Part of a small language model's weights.
Architecture: LayerNorm before each block, learned and rotary positions, biases, tied embeddings.
Training: 1762M tokens, 6722 steps.
MLP neurons of a small language model. Each row is named by its layer, matrix (down: output weights) and neuron, and shows model dimensions 160-415. Each number is 128 + 32 x the weight over its row's rms, rounded and kept within 0 to 255. Numbers have three digits each.
After each neuron's rows, "raises" lists the tokens whose logits its output raises most directly, leaving later layers aside.

L4.down1049:215105136121102168145112116129145113130141140108132215112117236134107117157117090112126172162127141164178092105116135127113100129094147179129154140078130098097157138188133155126100139082076142121128158143130140177106099124100121138091128067144099143125151090156117149117155171146125098146054143114089115138145098161123143157129096087101137136127145101087131117150180132162102100168175069156136143099054135107104086116159092097122056143197152068159090112115105129095155172105082160137120092129168102144087110141114133139145140111179168110080122103095142117138143147155081096120158183070135154155080144140085119152155139131116115162141157152100099126109178146097124122108153111163156119193045141115141094083127138175162123108128115120089167144101120195141084098119122202
raises: "way", "met", "ton", "top", "NL"

L4.down1203:130137083120030147129167124115154114134185165144121139111148107129148126141113114099107075076112170119096155090164142139115132098170125087154108115142166106064153135143100149205116148110153099139147162163152195146106157111094168126095206141158122125128060121106111101130071125079086130140093096104127093072136106093148107139108144111149177158113187142120181132117097132110160138113174109138155146153125143085150090156106110164182093136104172165096135135121090102070121141179144117179109131113097150106127126122166091096135138115120116098104203076100136115166105188170120154125101135101093115128102145126180155103101079143138135060116141149138099120094115151130140190140175053160126120093098106121110144154104103092115118170075094168069112119133107130172177121100062103
raises: "History", "Description", " Career", " History", " Location"

L4.down387:140109078092155155134134150156125132086123075148135195126149096149115107089178122142137175112155144146122150123195161147166100169090080159115122122076149123095066127143137126056112140070071108143122058084198124168100118109103063121125116152098127088062178087163159139168147147087157172103142026137080141110159165122135143147150110129139135150109145152199067076107170156164127108140078135117141080129122110131150149196113147099123164097115144077125080179141137096136080151182152167134172105105086164118096111099158116133083100112119096127132168135120127145134163119137095179061124086072106169093114096121119115091120187131097117115141103154148186090163119139130136086063163121145081128122110113140132150123160129143128102144204157185157146073085179143138102144154135147
raises: "s", " each", " their", " the", " his"

L4.down3030:139150104121108084113159152052126145123124123127079103102145147156101165073161056136128135075202163108130175126155135190118146122105143139187118109134119117105148078140076107152121096101085117114149153110079194097195109107086124153179098107125126157151123144132166154077163118125098131142136148087072167189142151133080163111080114148087077139127116137154145143150192136169120115054118139127118171159095099115136110132181115103086079120124093101120140103172085132170104100124149118095138199164113141170136181085092148110080175086169139122101138079116149122169129123132092170090195152146134119126131125140115131194132135112097112136114171153154142148169173146083156148173121086145119137126104127113093144157149158139139134070130132076126149087195204129096147089153139154
raises: " broadcast", " broadcasting", " television", " TV", " Network"

L4.down537:142148150143137083112164150120220151130138145153106127132149141112132212185126134117121177143130144204092123134088158109106050135158090127087153106146132109189130128100122144094148144114102086158093168124082129112105099123071149143122129115097100135184129145141041128150119079154109104172084148088090106161116137076138151124096066117104111150128116092137103135173081119143088154111123118137118098134120137099140106197086133154131151172142081131156148153071092101148160116127117161080159161137122181160163138115151157141108115135151159150159132137118119110153167130134097124102120148152110120110093120101133140094158136122127092117121125111172097169096163126135099135100158187144125171093145132147102126142133127090113149125118122140124146173094117124114178080150129087
raises: "elo", "ps", "a", "lo", "o"

L4.down1426:133147109101186178065137095184085114076072127196094096122140129133133099117136117146149135151088168143107128137111154082137076072157152132120144100129182121062116062114132090086116136104132126079082088123130146109126146152144105132127149102107060193166139124154102115116161176115137075119165123166182109168148132141089116116093162117057144124214159122167135182166094073162168096128160104119097147174044167084110119109141162112143103121115155099133119137145145177122106113107086121119095160119110161129097136105096166115151165186134136185095103153168091095105124079064131101150196133120159135151102102123173121097155151082122137157128137142196154168136066140145132135113176098121128158113172097107151073125144147101165140108104157156143094136148084158089117145136123185
raises: "rd", "ck", "k", "c", "mb"

L4.down2710:158143133117094133088127107079097055157058107131144120114172146092164131177116159139094130122095129151086088131119103088119101105107108134132071126175162118099123037088144146180149136125167148103164130113183094154184102166152165149153169120152135136107153134160105102162132155135079145188121129087180113151098103159135081089138061162141100160136114188142163156135161136163137125148163146154101150132099165134097124142155126157123109109158144116135107153134106070097110106142131108090128082111086124129099091137131093147105149113049119064159123152062170106175156105116131090134119103181141120049149141104093140114130197118129123145103080050170155160072138077149130098065115161128085135110132199109110136074208139137134088114087092140113124125075136113104109142145152162
raises: " There", " Also", " It", " Another", " This"

L4.down63:111093097123144159183123111102123137134169127075087165141135101156125150121146068151140147174134143114179097106121149059155073084172130137097109134120086137097103120160119117177137153160151106085094093127130103126145119167068142121118188093137121166107131109179114143117109145120189128141115076141094085160103195097100132111138127170107183134164187122156118163161110124152124132074118143109178191110160093093084115133163195096168137106136180105106140164098119126175149076120144116088142131143128123056093165051125172119139175128155176119163117125129132171102164112117041169215099132094133154195122205124166096087035137087136122145108088125048134063161120146153167140081110127135181222135118115138088216128120130076165060138132123079069133117162168125066082101131129056
raises: "ler", "lich", "mann", "inger", "e"

L4.down2072:105132174124115182163166124131068125114101133189132095125148088156147173094139142175103137109182146136103132110166144135164156150097156107090129084121128095157125114114112120149123114110113119079099152090156188098128147108057096106108118153122141174145135087131117172063093135091118177174096085159172097159121111110101152083170133086139139120124055056121118083144089075111148121126157143134090131124111125157121109123172109130149138090141131170114110165061151107139116152221050108205143127063123143159165107080159186169156104170169097132077108171158109139103132096171149104179077106186161092173106116164195067131103150140135173147101161124128168149110089109082167127149158129135144159068180113104102108112084117106113173134104115164158111093079098178113138091121137160
raises: " invented", " originally", " conceived", " previously", " created"

L4.down2476:128142174148065147199119127145185079130111141129135126095149158144127110169138107181129094160111123126050169068051172149134128167188124126120128133111132157182135097104105123148120128137104174120130131151128103153101101129183144083130136121094174178145151186121129185127136139097156085123150123094116082083148139147171140152131154099138129111122118122125103144138138084143150079108148076116143182101098142134127019121121144101026070093090110170181049102156097153146181126118081161113161192138161153164175121137143074154115118111149109089070112103109124158150176163118133101130087159088159164147169136154099145136085117125166191184140151137200170167136127131107149188126134108132120083120166148141124133074168142128109172154072144149103125156149166075153073187133063070
raises: " City", "can", "ian", " city", " Bay"